python train.py --hidden_size=224 --hidden_act="swiglu" --rope_theta=6980.0 --attn_scale=0.125 --init_std_qkv=0.0445 --decay_shape="linear" --max_steps=4231
MLP neurons of a small language model. Each row is named by its layer, matrix (down: output weights) and neuron, and shows model dimensions 80-207. Each number is 128 + 32 x the weight over its row's rms, rounded and kept within 0 to 255. Numbers have three digits each. A neuron's up and down rows have the sign that makes its largest values positive.
A block is one neuron, or neurons of one layer that tend to fire together. After each block is what it responds to, as a language model described it from the Wikipedia text at the highest values.

L8.down107:127109114145079166134086086106164179170086091134201107137121103169153175140063151196172235108103053101205114136166088095094130157146109113078112102109101121181093122081119142095085118125136128077110156125084123108166141141152123079128045111155156196160133148070147111107149102128110120147136074128116179134114159169076129118133096149099166092139140126099136130135141140105176079082125
L8.down187:107076163132150135145101091136109114099128129106142132098158137074129109129115101156115090094163173176170112114123190067153092103112154092151126063155168119151145168125096109097123113162150145152080155131116089034157109067096118081183160128121136147100144162135062164115099125104057141166153105137109092111126129168154106096112132092108162089108141179137116126118081168102107119126126
L8.down749:097150104063081083084172130109139178127133111083083126118105125121106170102141109113132101109087119069110105138166159128115169141120133118119112090114113096103124149128177065125173095162194156207128084121132124130119150171173137137143123157143136173142089135075096149090176137142088135148109184147151169142064112111150113155104140122100079116129111131146127164189117170119119080153134
L8.down857:156079121109073100118142117105172137152129156109138150086136106125174110234181169157130140132091198116152153172113117201152134153143122191127122099176128067160130100067147126123130064184184118119149097106067173133141138146168152107093190131151122169159146148123117145070130168140138205126114110088180194103136159142122111130103169098133121170089086162100139095107113100103105062187068
Responds to: Word-opening subword fragments. Short pieces opening a longer split word, such as est(ablishment), is(sue), o(thers), or(bit), iv(en), and also the standalone object pronoun it.

L5.down448:138131113119136128136136055090135077148125124153166120148131107131108188156158117156164122131121173114103120155129063152184026125071159155148121101124131140131129111143135129196120137120112144080119141105173133193107124062106082093084095109113112104191145162112122128129159102161096062142160064077123165093146134127095183106113141108221148164102161150116091140193149134139124100157122
L5.down834:101115170120070121187121136073144112224157124145125187095120137119147086107115100101185119115099091147090122132167134146157137175152107170097217056106089162122081081170100106117142101178115101150147140166090161118091117119142078085151167103161050152104157113161140136114131095144178105150119126093139130101188111141066155153166132150154137109120120155137175156116167124120110111078141
Responds to: Word-initial "be-" and relative "which". The "be" piece opening a word after a completed noun phrase (before, began, behave, being), plus relative "which" or "that" after a noun.

L14.down91:101092101086119144133128126165106124127081085074133148057147194135111123112126120122164144126167187140167167133112108153050127077098134190118173158140151161095148160143106080110099168105136140091119141123124101136150130188194096131116129148127175175098169080150097106150118147144118087128134034157159132137150162118100166109131143073122113104110148158145132149150108138082135059122141
L14.down210:144115126112173122180106141145144142098157113089149117083115109135113142116102109145141135109140148127086092063141140182105160134082109103143102142183069130098114174117147112094058117176144166101135147052158116154112208145111128129154105185146146169135098107122147023122114078066137135106115128112090118141082153145100139108157091091156106128142133145138171058126164099113086179024101
L14.down284:160122121181132170169118068162151111147073123108111133124153157212079185180117081094109088048112152108062140095144142112113124152141150138158113152140197130171139105097106129121126144141110166134138102080128090088111108139115159129149162121137090134141102102129144079076156125138136124135122192121045097202158112135119137121150116164088084138194089159142169122190087107158090161134186
L14.down359:176126154113172139159223158091129097133129171133159195104138134110154189107137147142101092116164100149159109106176087182155125070143188146114193085146128166083120164108078160126078140182137131096118128122101133156109122088099090093114078133125110166146130144087109095088125134140162140120123097110140159149080098154155139145181159090130104132227127190154071075166129096181117072150143
L14.down491:133141131097209176192150130199101127077159071146078137116168130129158165104137131156177113098189137164156216145125138108146194099107129101123095070141163094108137159087130148113153121136156061116121189149144150107135142106116120136127144147122099114127116176084140163175139111132071118165155130168143156168132176189103097140167121184126136171128102109165121151188148100116125140149105
L14.down660:119105115144126162183104120119095104103139124099159140124157070134121129164103187124072084073117156183147205124122152166111142113151135113165152120126147074095086171115112148140171171105107134190095121089106145140152105154104080146126096112119136111127172195173096074109155084149156075102120159108169167076171060163122153153151154141126114095124110139210180130095084079132126151146110
L14.down771:123118156080153165211136094096160104085127135200078119093137122066143098101063108092075122165183156107158185132149119129107132123134177185129115086080139135119048181123140098092121096106167108147114100134111115116130107098087139111111147134121112184090112086095135118095145156150154132146151125119137134129103207140114171074123088139164096114160110163127106121132144131090140063097114
L14.down856:124151170163136136115106139174099119132092075119181106157111169143117116117199112062065118083134135118148122108144120102183107126134104110083113159094174101157108091093113136133157084110107151141159127088149159103076090121172150115119148095157104119109164106083120112155116122117094122048160158091144128162089150121185118177096157085112068117107135139158152096131143176158145147144123
Responds to: Auxiliary verbs after subjects. Auxiliary or linking verbs right after a sentence's subject, such as is, are, would, can, did, before a predicate like "considered" or "known".

L8.down16:121143093099110186110085071077091116143089144170153072135089161112121190134129142092118160092117162176203085111092134139139134176117184095081142154100148185119139131106168143082101109145120163083138083153123165172117164134102160113136094145152045139143116152106108141136110126113109143172071155118140149088115098106091044146076123101148099101186120163124111147096091114130169113135135
L8.down237:167212121138136162125182093158111123104138129168143098172171162119129130138059161119153155114136101112166170060124107122133125108093094147052096127103106180143056137110188163104096148189095066147125102127144116076110191102107092116160134113114165122121097107186063152138101093108142117147171192119114112106097137138124150119108131109166122148154138109121142077159126087112149075176130
L8.down360:131077155185073091164102167114117167141119173152115143112117105073095167084083130121138094088150094144115152060124157147177078076102089083143132122115124129136132071147153073143192094094180107141109142046144083067191169166138153101147145121159135162162120099164082119139139140115097074127137152097101097110069114163117124143134141152108104107094061110128139159196139125178179166172110
L8.down431:131112174127132092073105154153081117117119140096106079118133123153147143162171136128159148179107172106142102113160101121127164189107114209147168166172167149117178154179145084124122116159110124191135079068118134173109149130145106097142126108145184078093141121070174148100178135099107155172112160163143133132133174133128162154102163131111119136188102090086118109160115152047100096113101
Responds to: Mid-word pieces, Arabic al-. Hyphen after Al/al in Arabic names and clubs (Al-Zenki, al-Hilla, Al-Wehda), plus other mid-word fragments like Anastasia, Alabama, against.

L5.down300:172097132131134163120146123160072116122103132159130170111089134123138156174083111161130165117162126194117132204119118166108115182098156054067091127112130104131122150115124115110143128067130128097119097067122031141110138155107137177134176115112163183131081102118125117096159124098113126063172135135106171179113130104148129066101127061170107057192141119152177147133122141082164087114129
L5.down469:154141174151138104118143116109100151162154164145138172105144124095117094080175084169107147094153120164117079182125164201113187154132150181172147100141156090134132117155079088163152167052130102142150056155111091076115233134108132099193142127146139140137137077123126166122111092128132124129152121137164122107146090088134136140095063104147167109079151183040139105135203136151198184150114
Responds to: Line-ending markup closers. Closing == or === after wiki section headings, e.g. ===Awards===, the final | of table rows, plus some -ly adverb endings (greatly, roughly).

L14.down60:096099164098151088107152063139162087154157140145126147140114202127100130093142136140090147139065101175210133130115155124127057155192146171061140186097125123198080087166094110133156199120146156151087110165122104133087162106168169070162112102086106132095131071150085109097131197115095171139141113131073149094124121114188113112096128066105135050129108135182112129157141100156147092142116
L14.down149:153114133118149105132126163143176081116089141145137124115095150145116116110104112097089153144149113164127084127120087127126201110151162094127133118136160137121100154134049140147067137089166141174098133151161091115074114139087169156118094156117185094132098136172137120174099106109152190104134159109142104189145139137092119117164144127052085102150070150069090075072159128101120143115186
L14.down181:084137114117091059084117163128121147120147080097175200150117128136146129089091179125114156147114103086105137138161120136116186103127161184166143176105099100093100123074084210097134110205091162131167169146129107143099139117114114141166132103151187156124145209135160096136100168141125047128174148145144105137069139091165117169086161156139146090117141124101190101124135128122111152236112
L14.down304:105096132084124173113139180155179037071124134143158145138100167120146097146130123184159084062143129159118123111146132104173143117113101165106106113224185109150191140173106126105061131141150107128180146197085185186106156078116078115135093111142139114129146102121155118128157116158146146063157150083116177102139108148170147108125147126066144077159103174138131114095126206112161093153114
L14.down383:136121108105063142182156164098129117195087136168150074095117161137176144118131155177082047117099101135120103107166130138158140140127120118174152175200133152189084156072104142164137192153093149097109138125103122192114156094142112144142090099101161144197118148110181109120066109102117130149104148135095120098146147155176134145119158134178113129077126130142085133133102121167105137113087
L14.down391:110162139127121079104127160180090144085082137156133135054085126155064097142145128079124097071177192124129127177167146124125103202139094084127137131135144152093141128109152091162152187113099144075089101121124054120136175081128140165149070129184088109092098103095088108133133066121153101116145141190139111095147113130159110193097071107164103133162110103153093132110106164129147089093135
L14.down531:107095109106095118106057190122135209164147096204149097133126113137157177137128074124133150124120124099073139119207149097122177126128121070143146141133137122145114135123107157137055159124094130160167202159133118152086144150110122125144169145119105113138167099088161040114092066201106121144143180110122146119142060069150165149113075111183105123103144092137072089142072084122132091164126
L14.down822:105152083109073138133108126125080147135129196168116121074152197126143093124162106177130084105110197157151120120181195140137082095134128100202147178143174176158133163118102123093145147099140167132155116126160093138068091151136149127155097121172115102150120121162136141108116105151081171192202107135130096122132146167113191133127139100118146150097066132166138083215102162099135110108081
Responds to: Section heading closers. Closing == or === marks ending Wikipedia section headings such as History, Year-end charts or 2020 census; weaker on scattered mid-word fragments.

L8.down27:124158136107147169173123140146106139066088155139091200179151066172145116103163151127129114156109116139124112142115160130129154156143148092151183097164138159125107166123110117155126181152144084104143092182147062067099066120115108122115184109144141092085149162130154116182170200118081175080145175106165158048089105090145129097118119102167153104118141125165147181161109093088188115138099
L8.down277:130221095114205190137143162090101152108127134142172175177166076092164174164095157168082106093163096115140214124140140152113112127117157150144135169191124162152157139152107132120113179188165111087104100122129102125103026152098105163109091148060132116178186099109133146139165114148180121144085094104153109137107184130148128135141165108124118137110168142122124126109122153112117110111140
L8.down459:132121072109075127127114124148186146148160151070145156097096134128138148101148137172101151090176131156111139074183134161163130153121185145161156082125119193123127137152128165199095142101102146130056118094132190163112137146137111133139066122098141118128090114088154063142048137091116113121092123090130161072126164096136113124167083143129154064072118123147149132110106150101086103181141
L8.down599:167093162120190136138120125159114075090121140131078131146145165139100111118134154163107131186081109116110109109105158140173157122083137169125129146095081107080123137102136086107100071150073129132153100133073121130065109148114096155114092151129071092119142056124120147120186183147158091135100126099123100171129168068129158085166170061150115169107126147122129113113114095107070170073122
Responds to: Auxiliaries before verbs. Auxiliary, modal and adverb tokens just before a verb, often the second piece of a split word (c-an, do-es, w-ill, 'l-l), plus "also", "to", "not", and "(" in table headers like "(s)".

L5.down758:099124093101148136092171114189095119081079190092109131156141123198155171106052095112135052144129119106131096116110140112091110142101145082159085179149141091113048128174097133103119104115100148133093145176112127120130142120195069100152119126226154139147126106150097130106124117142110140120096125112106152086094068163112133136147111145172131092142125117122167138141116133138157126082163
L5.down820:153052095103134053132143099140150110123153150090124158078109132146188169194130129179135089092117167130178133102105089118080138158099076185159077233139083146111125085095129130160112115159138159058075186158115135154091103102152148107155157086178119108099130104140105133123134111100138157095104193179091137126135155133168101172147110124139155119072059164118130136106140149057161140140142
Responds to: Joining dashes in ranges. En dashes and hyphens joining two numbers or names, as in ranges (14–16, 2018–2021), scores (5–2), and Iran–Contra, plus some mid-word pieces such as ad in Canada.

L5.down143:077080144147141138099123127145153112098182076116169158120102147093111096166103150209123094169137096149108122143076098128098149148167067100111147128153165138100076134063139096084149098174193196126094238059087066187161175129130117164090063165142113153160182153131095100169134141111117121178125129087136100086098062116110104199098081072132120181154146094152118093100112114085139137147106
L5.down752:152148180157140146164121085161100094073139160158182127138101120088136108135121146111170159105137132160074062172135128105124125123131056091165153115117124139092145150149161169146086039061158100096122108143092111133111141118124127089160079142157092099127122127093141146137123131118132097130097117121086128126029197150096190147061112095135151193135142107145096104091114129099216134159124
Responds to: Mid-word stem fragments. Fires on word-start stem pieces awaiting a suffix, chiefly "includ" (includes, including) and "li" (limited, likely, like), also "fir", "Iv".

L14.down132:116111219138130092208158127136193088114104158145112191077162163094128092168173137077153137079112117163102127101128141109132121112163222146139112089123115119113136102125101080080094106164108138174073098087106117118174061074136091073086113139174096164166126128111156126110129160169151045107119147127097097139160161140119150103135064139109117139150101088152165094098124122081090176062155
L14.down278:115092118104100127075106086148204133153117107065122191133103096141156182142147107099149169062143133140099097126099176151109156103127182153124171170087154123120095161129139139119149153098112102149104095138137109100114118167133143129154146158109081122118093069031148086121137177102179074175141095143167120179152152110050143118178078094119095068094085136065158084130166089104146119154142
L14.down292:117127128145135132048124135166084120177105133205120085201085104138157138097129110150086152111163082056160153114106145123158146133068129133195134062121169135114155138164128155117119088165081067112150162145122124195220122145157088076141096150114111073161114164160125124122143143129144126116059184164199140108151140109084127129123118074095119094093186117161131151164129117113060136103142
L14.down442:130143133118126150091141118124165133112190129117134123144166153163088126154145151130086118143111106109115144166120134089092030117179079108134127122104130073122124118155119097123155053160171121184137135127139148146114187112157182130068174129162157143127133107166114112175175171140113155082083135099170105154102119123160102110191189120192129108142147131135079111161135143150125125187160
L14.down458:124126108142152109112093121147169119102111142132043181094160130132173140155159081191085104156098130146093186116095141088147131124169116115135105199167119167145142110106128145139112146153096123145118184167154141158134089141092086104161149093183103140204134134187141155080157154141207107080124123165181087127164089190143131130159150160078173125121115160140222137137182138127077118150139
L14.down519:103117081123180154101147182127120080097169139190131132101162087099142131143191068096164102117108091132163142083130143026182145123163081110111096131154110092159184111095145142141139134140140158141134140083122189178144161147154150163152142096100077126069101101131123158077164162188092111091134161081120097141084047154114073168056107116188140146116118098135151148152137095158188100123089
L14.down801:189142163161160128075109137154150116105216136167075126124083161111128194109054158099103154161150116072150152198114090124105127123173165139085167151125096147098159096180144155131138113125099119178127134166157151168140088108117136091183121155141072130129101146123161143139173147178130126139161114134120101136104158161192180149097114114129068142085056106132088108147113121124132129153116
L14.down886:178160092096194139104113111162134133141159162148146141172107105076167103192123126096078106140153115098136126097153109116152157147051181083104146153124111128143198160064137127124089153183113103120121119227119126108109093110114141159124134144126111075146126123165070095120173111127130152085140106117126150110149124055169144127120149159118106177162093171151112158148130127166119159175151
Responds to: Word-initial "h" fragment. Fires on a split-off "h" starting a word, mostly him/himself after verbs, also home, high, hull, hired, behind; occasionally other mid-word pieces.

L14.down185:188130114180128138152142097167037151168134119092118129066160133153156103068190139153089133086107135097121114077154134113162155065142179159075154119085084149118176108137109137158118164091098031104120168124048088137165143095124122110094103099140139076130123141093103114097160137127110092117064150150163155133141081107093113086130104123108139148164091148148151136100139065169144137123123
L14.down233:123171143204145129174113163130134209148173104100124182104119081155161119066134187098150072083132109137107067128094145179152146104129122099136165103138119116127118086157115150128141118122101096185071157092103114157167187091175135175161122138154162142146101108124102079140078093140166136115181060144177138098106160158145078056099176157138064107128107082158087151158097089104150104124148
L14.down268:119143164120118161149146085140130132157154128147120167101115149134150148164154132094102164131111109089116147172173060114138162108136168064040109136152136114141212130127134101165170139172144123122089116135148122124127127168097203082122159116149115132170111118115140180080170122134114160149131103137097127086057081192155156115135139122101142097086163138066140198187165104124057129133140
L14.down352:153085139094159091086125125095110141114176148121141162140149129160143075122155086096130165164125078226123174156165095120161080079169082113149167129121123136113079118105145170096154090194136119127181143108181164116141128151120128072012127097115135057172106139138137102144090129178179122141091162163092116126127134086163107142128181052096127106153094074129090136129119127136128104146131
L14.down361:102178108087125133154115114156175083117102163148136145124113160151113135123131135121133089149118097165167159130095107125096195131131161125114123074143127139133147096097182125047120056143124160174143141131200060143093131170192070083071101119109104089120161121147132085126137183141077176100128092095146046173115092131196114122159113143049076144064141142104161152104131112155131149156120
L14.down455:156143128136119168138113078106120120064111173089131137167099123138075142154129083103032131103175108147109144112101099126116114180201131069085135072134104165139093076068156096195141071194164082091095117119146154128204030126138192123111182150142136106114133063110105119075118169116121127139116111171152107150131068155126125094140134131085083143114088140181133110141091120128137139123101
L14.down635:123100177131203167106181118044186117191088135089081109155116101119125164085150128113134153082140181117131081161204144159153164127087101178158140199119102125144170108156103156133107119154147125136144089114103090128177149202143109184120155149117141134138156122151118119170069162135110168130120155147068119132061076128142064149133113184166151148105105192098142171129051112158125109114136
L14.down646:149163117121088188138108077214172138074138090088115154134137141127155167122184126118166118187125120128124113185132152114167140137135129139152141105083138170089162156139143131096176160126072091157171127135123115130136118107148069176107104150112105163150117115082091082154152165117094130121147110122119074179135177168161063196082113191128055125095130178070089141124083134086147191122145
Responds to: Verb-initial word fragments. First word piece of a verb right after a subject or "was" in biographical and sports narrative, such as w(ounded), le(ft), ch(anged), j(oined).

L14.down99:113142124153104203122142043105148106133097162075053130171129139161102138173140122157137144108109118123187127098124122199122074179105157127141195121113143111143100157162141125111098185151166097165173127147103154115173148085081112134132101132094135097072122124151137070095124147192109142109099118116115119145080172133129115124117135080172202149122097108141093156133115164073211146090120
L14.down314:085100182080135094192178175100136143149103178118090146207126105117139168139101135101137127164160193114182157119112124120129192137102056136110044147097066142079138105096130095119141079105141099092112122117169122074062150162122107132120135086119128071128116127111133141115083081148165150121089115154121095123099130132131132136096098154148100107095140164117175151136171084085126141145118
L14.down319:168165160150141130114163117118149107105157134083161125164133212004103176095183117150058125166150098187085132080182106088136142124091073131127129133149067107149032156147099186079186107110082120127163095129098145128145141156122088188108114129139189148139099108121122151084085131118133097121184167106092104194068138125135093197110152121129162146098070120173124171112139090060044086142098
L14.down554:098135160157155108107124170117136095120123209104117081117126142154055085110098108122125082145120171121166140135093156144133134107152114158148153119187118128105177144146109117092108093121107125147086114117142093164086120121127111141174133044113151111110162093141130171081082092182126147079053096104125113114065096141097157153108161114216140118105100083143142099130097160083137154142144
L14.down603:102130178057113087111117158166131085122150149117128091155098114150165123108131076140130108145134095166143126144117161164136102125176116117223118109123112165176065184091119110082166128116132089127156123134108156111149120124090098111097088064070106160105119167073189107140130128138143112090069135031094145114137137119088164158146151086144060120104076113089131179148088125095175115137150
L14.down733:078166186179131148106133118094136108109131155091093151126086086091136180136145133090172118143128153134149151140177075146148180106120121127110151050099096142130120115146123166135125123130142109120148130150231122142179076134122098102134184096117117219109139145105108144144106205181084153064119191151117079160124119135153148185090178109097101132109127160136155097067124115174138180100130
L14.down763:157118099149151135163120058159094097073138185084155070097127118121130129115161053114153116085090117119153094077114122088154068113108169114168120096100104128086085184093206090131118153119130205143124133102166036138092092104143116165147099118123173057140147114144119153062103175159101086127166139160110102109193148157171163110134128149128095141108181153198098135134071105147116102122093
L14.down812:126135060113124178079132152069072109097083148126105141123113109099107092064072108156085188105167170115160133164090090139127174142093087125113117072117133108160119136147133079174051172139122074162117108101145107176072101077056175186094153139122157106097100119127147154130127098091111120119140088115134156153070076130141097118114106145109111128169148127139141088113162106122049189158148
Responds to: Mid-name word endings. Word pieces ending a word inside foreign multiword names, mostly the last piece before the next capitalized word, like Cândido Mota, Castillo de Huarmey, Hiroshi Suzuki.

L5.down48:141152111091136181123130107105102086079133148088060109105168135144152117137095134159125137103127170115136178140130185100110124064122114113125151150100194166117161139170113089104093148097174189180146141164129135146100134080128106087103164121164110121130148167110129137177145197102076092219109129060139137165105126183152068071075134114096158121138139054139130126163180139142084129108164
L5.down804:144133158166096152137107104142103085105126195106180090134125104132131153127103096120120093160155186098072138151078103160102087137132147136136161098105132144167137092247143140119112149161209062134071158147118167141116134139207127118088130104108087137097159100135188112124086136059157108114089136155130094118117053157130168068144137150105181084100172109102131108185129154136136105143148
Responds to: Word-initial subword fragments. Short opening pieces of common words the tokenizer splits, mostly f and se, as in f|ollowing, se|quel, st|ub|born, f|amilies.

L8.down92:073093142098114147155151089136159094145115199175193106128180115089114132123086127132110181138118087117094187118131121087117167121103130183123071214156123098069098137024147087109131107136092070126168147099171105181087127145143123129116091135099173128082114081129136103142141065137183159155127110032128110126101165152130089146171120125116158096157105132161169125162134085146146136103136
L8.down423:175138084117072109097158073175177159116118122144170138173151115148143134108149118109105131178090131132100116127110095173113097116157109107139107102103062179169105072098113174131115154082185083175104154122135147110169077133095092168102092136161112110154032144125126126138167146114138135101191138105084120129132188178078121095108163071143134200121153188123105094114109104099166133154157
L8.down505:174118150144123129141144151186120145140129216132141149138166136148191201111141123143189095073099101135141095151167084202141142059135138105177094025145120158093151161119111126157134174178136100101146129141137136086127088112190093111126088124098145124158137091071117158139139123153127098174132067149119115152147149157101139148138135088146164168107120133132179098130157101126109121118094
L8.down559:149166121203106100141160122185102086157119134131134125114180117158142093135075169133156170122109080170128157153143107162123121168161115150153127137081168145125067134144133181111192158083144195129118069135089128169135169110116111121091184137123119149072160127136157109121095130162097145108124203156154136097126149184180151080118127116131178133117105128179101099102109173130124174174184
Responds to: Include verb stem. Mainly the word-start piece includ in include/included/including introducing a list; weaker on other verb stems (nam, sig, serv) and commas.

L14.down37:146177162094133144112135120142147142139104103160152127112134070141133125132111132105087148119195140157165055159052142120124089123132103162074112131139164110169087137137102053104127142113132072152104136101138095073129155156172142126156159125151113135101078095164119136079128111147142116131108150149075085104116159181043129070098114122113148123052162175137192188132125135148113096059104
L14.down145:152116153090138116098160149154111114090165215126166158142127184093114175124073171101095145069120158122098154132158146110092111132145114134147144146128124149118122126134192121157113098114137190108172183179144178090170133087091154115111167140081102124091115106132167135164088061174123099114158126164141096120104114149118066102078112086100161140102085183153153179131077106167114164197122
L14.down153:149153174119179122127158162150127110117168146093092126141114154141082107127173102158154170172170072103120118148173135118118149159097068086152083112120073076126057090140134090111105123126151065108126115035137131164119111118132097108141168138166177159118170149135060120131145143117165121086101089141109088102128173125128113088097117094127102135118109088131158084129162088156159088131114
L14.down326:111171137134124128128130139095152143091089111162164142081121074122187182188096170216108115131114132184076189131119133137122105185091114161089145188111082139152117153087116153166120133131141099084129085152180103139127095140100137136102187204138105120115085157110185085211144107114141146164119051128160109146112161115118108100133139135100152145115096151112123089057166115175138148081120
L14.down366:105121103174166131112093095151122099186120116146222077142182152124109171120161138162108121083132104152131151131117189158160082094105128136125140114110121133156133162091165129120167142169123167086182073088075156101113064124158112092124147166120201128081089148149147121210172108083025109165092087170157149110136057103129134172171124162149141111138141163104100171153153129091175139115181
L14.down389:171083147140076086133145113147144140155098109141168125107091112140106147100144128116106140113161098118097161153123110106098059124119144120122079126157097201147115118135164133215123146126183158134137112090137199201111150085156180072118159186098145146090089157110053133126158076143080132168095129196115112175098147132156100116137174029121165092119140116097154101149099122141112127090095
L14.down590:091138215145119121097114142129111141133120166117081077114186097137120169150107159161059192124139130057144134160155103123092166169148155128104107219105128125116101122114132149086089090119151116043118119143182165093127063157149150073121171119133150157114173132145150161175099188173130191110155077160101194106061115112146108140158139125111155089086082117140113103168140131159114150165098
L14.down830:143141079152151136115085162109099147159112238137137177138175111112114140171136096083098072165207181169078118133091186076172125129097124135151116126174147121114105144058136107181093101146145116118134075157177139082099128091116143168125166118098066096111064127090121170139116145111165041121058093103144165083127153084136107190163134090130064125075113148120174165125134107159154195125139
Responds to: Mid-name word fragments. Hyphens and short vowel pieces in the middle of split-up proper names, e.g. Chan-o-cha, Fin-de-Siècle, Mawuena, Doreen.

L8.down75:117077113193143149053093153123149120107123103188134133120093114149050131125073129156118148112109161114136168132074124156065083131135139109084141129124171073105142139129077133158112129158155108040123160141145148125117113113122161064141148190116105148105115088125090190139090095106126132129142120178005142138114110099129143193152110127135134068148152116129091135127152122165089171147115
L8.down316:113116133102123132133073118123095126121121179137150086126144124156087139096103139113136118176147102159111185148062121113098180148096146074103106056115173105129111170134106122157114160153138108161082109097105135155104108123133083092143119099140131195105145154151161093125106198114120145123097159109142054108170112115126190175092075158078114087136109123087073071146094086108147126124107
L8.down603:161122136134154133093056086163115136090138087137136163093094118095136195138150074141127127120150108099124124150150140114092140094178103208105194055103114115120114195083144139084091110177104150186140115169115044113123135137155093114126095140117136099147140087149089143144072130139146158166129126115150123156131174095090158124175189157070123159124112106093133090176130093121169075095096
L8.down697:131124049123156169131152136163162131080099132157048130075194124131142132103093086108205160153114099056150085148105111169130133084166144168151109109155157110135114106094122175134104165156204124159098098191152128150145057108150134080162141120163078127107147098182148173126127150103087169156113152073157183091155106106100143060094108128106159071122107107109137046164149188199148087177154
Responds to: Split word-initial fragments. Opening or middle pieces of common English words split into subword tokens in running prose, such as al(ways), av(oid), ang(le), und(er), bu-il(t).

L5.down163:147208137210154115101088103127144086150102105133183125149160143098159119105145139107147080172156149120112192135161141101126123128119108166119149039133123160163064123166122138163100121111150102143084126111117210125136130095125051089183108100048156145103159120163107123098140119184097084066094158097132119081157125133085100141073121144191111078088066099097104127163125080110110118164128
L5.down239:102159122142167151135110103128174133138119143127137145117152126084111194093124135155134114170083129124123130103183141149149156116126053075158152106147135148143105192166147140118129133045131115101140141139164183067078128062128163101202141098066067091086157178142152142183056116163158051050087119129167161140148143103091120100168135105148104113085086192097112112173110063152147130109131
Responds to: First-name final piece. Final piece of a personal first name, often with its trailing space, before a surname, e.g. Anthon-y, Dani-el, Andrew, in tables and prose.

L5.down194:134096138129120112169146135146078132103166151178142165144102125131166128087161122155125172127117133131139119130139183113173072125128122103137162078114104111144110127096063127097091102143150127171117086140136170113104160119200193117166165109149123133105149147159091115127125118128107100161130169085147166175159087139124091095149069115114079058141114130112154099131136130060144147059178
L5.down540:120131138114192138140151150100170103141110167111096101146090129112098126085200108080151109145163206118104088110103099173079160095162097199195155109071168130156117136171116152164153174148085092133143115115178140157165135090255132175147214108091167131113124109081146106108150145099104069128170084099141129114116110144141137106152136186149089107117205121121080101135115092137073107112146
Responds to: Word-initial fragments sc/g/h. Short word-opening fragments that split a word, mostly "sc" (landscape, scattered, scenery, scramble) and also "g" and "h" (genera, groom, history), plus table "|---" separators.

L14.down61:134174165142152136097078160089143104163123156140185122085082178113107105162186157114131139133128093129146121125182128192151085103194057108128099121163074144104115143196137070155113142140167081105111125110141175143103129122098121124153082063105158127126121107157078014163181079133147088133054142148126166092134044121157122094125150119117170087125154138095171167160120113140128074108099
L14.down245:126161132137098112156085162140199135129111124155125135136163157137173126093138146160145102109115113091155112144109145175102075214136154137144134155121160111108152180150041073142167175173162127095119160169106097073181069157116182150069103115127127101194117165135138103130076109135141083189106136123167180098155106102146101062098181176080116102157115163081138084079159105142119075165148
L14.down300:066070167121158118158149094163140129088144186112208155110115173102146130114129123087173163150148109170117124108122121122141082144131159119106134214091133094114151158116191124093082138151130119152146118083145083091112087152129079107125166184135090181101118103107093117158076142088089125164112070172191090044096181104121110133140178115049104111102149137072137091095102156144053042175133
L14.down310:194118112119102115198160085114105173063157166101098073100132099145094083131113199064123098076191120155124195142166165078138101103124141093099152184093176149106148196158140110159137110135138118066130120194139137142127148120124096179135128161154170131111096099124090085118109157096113125140116126108079182136130089143167109109203136146139201125169082105106106111115101110093146176122099
L14.down509:153173138137140108163121132155098159125156119125161180118146154074144107170126140158057128158126145140172162116098132172130158067156094175129119110158130136184065108120094124134176138088124138155149146097099080138145152130128119061188153180116114102147076132178095143166184119058131172096127163142121141143124153141073141158137116062086164134121098134117179113178084148054056175116129
L14.down557:175108134066104152157182133123177163168115125096119170129135091177108179143082155140160129137081091129149111086071170145113111114105113106187085216145137113144130101066108123057132113118180116096109100140104138113082136146143207101117125127167158166184119141085144211151086140122162147146148159135099148193147136131154153131068058110135119107102137069113147133096105208130195145082135
L14.down711:143089143085131150117152133118134160126165137075170133096088078079107136037130135134180116118121139134101111130114151143089113111134135129162138105216153143146129151117069141126082112099131213128128106087106147191123110118156139178141118124147130163093089169096133075167085115181116163148137112111149157103122076163088180131092081147105136147125225078152076187141113100062145144154199
L14.down744:120109154093123068137110130085151189093125071120113090078191142114082102121085110083142104162106117127139144153132154143125097171127155125122144146081131124136157103169194192124136074127144130164189126132066081126102139124107107092129049133146091099054095072090127113103141041139139131134113168132105134135147077123073098105137154114113073163143124062159130130138158064153145077157089
Responds to: Including after comma. Fires mainly on the word piece includ in ", including" introducing examples after a plural noun (committees, films, relatives), and weakly on other word-start fragments or verb endings (prais-ing, app-ear, li-eutenant).

L8.down283:090159132120096094136170175173097174134167146142099180148132115183140116127188163098121149112064136149086167073135131144124186040104128129131136187163172131161103140125152140095155070109116138118127133135123127165214142180166045126121160182129126116127131092104114142114135104127167065148174104100114145144120135139151101135170107065114137149106108116205098099060138159109133176099137
L8.down376:125133096112166183124192147174130135094100105107136067152142135140162144150071126130166085149134105095167072153105096085058146131158129119143136128170142142070133069062142123132126135167082151103166143208044088123133151084237122105130158128111084123126156124123116149140074110157140113101131086100109162114069134110138134084137080079118087109113092091091094125148141113121082110122131
L8.down690:106077113160124128042077149100150147126115106116102107164165147171137144169146170123127100114093130099125129152069111085092145097181137155140086134136121142171071079088125185142100079144049102094163131211172083063118070094116129105110153098136106106129115092192131126148119158078129137153176106144160093114137139121091168122167133104104146108102211099153120127156188111142107113106170
L8.down816:128120155156119196115118144171094132121132171157148135145111114157180147148216096143096098181151121137094137133096141159166172158144094062101188104137081116132077138123099163172127178130142079110106137162169063145180156104172106123119123144070150134102150163136132137172121090160154105167175120153091111091115145159121135114127112079166129101123164097133138123101146095132168168109170
Responds to: Word-start "serv" fragment. The word piece "serv" beginning served or service, mostly biography phrasing like "served as" or "served on". Weaker on mid-word fragments (sid, as, av) and compound hyphens, e.g. Star-News.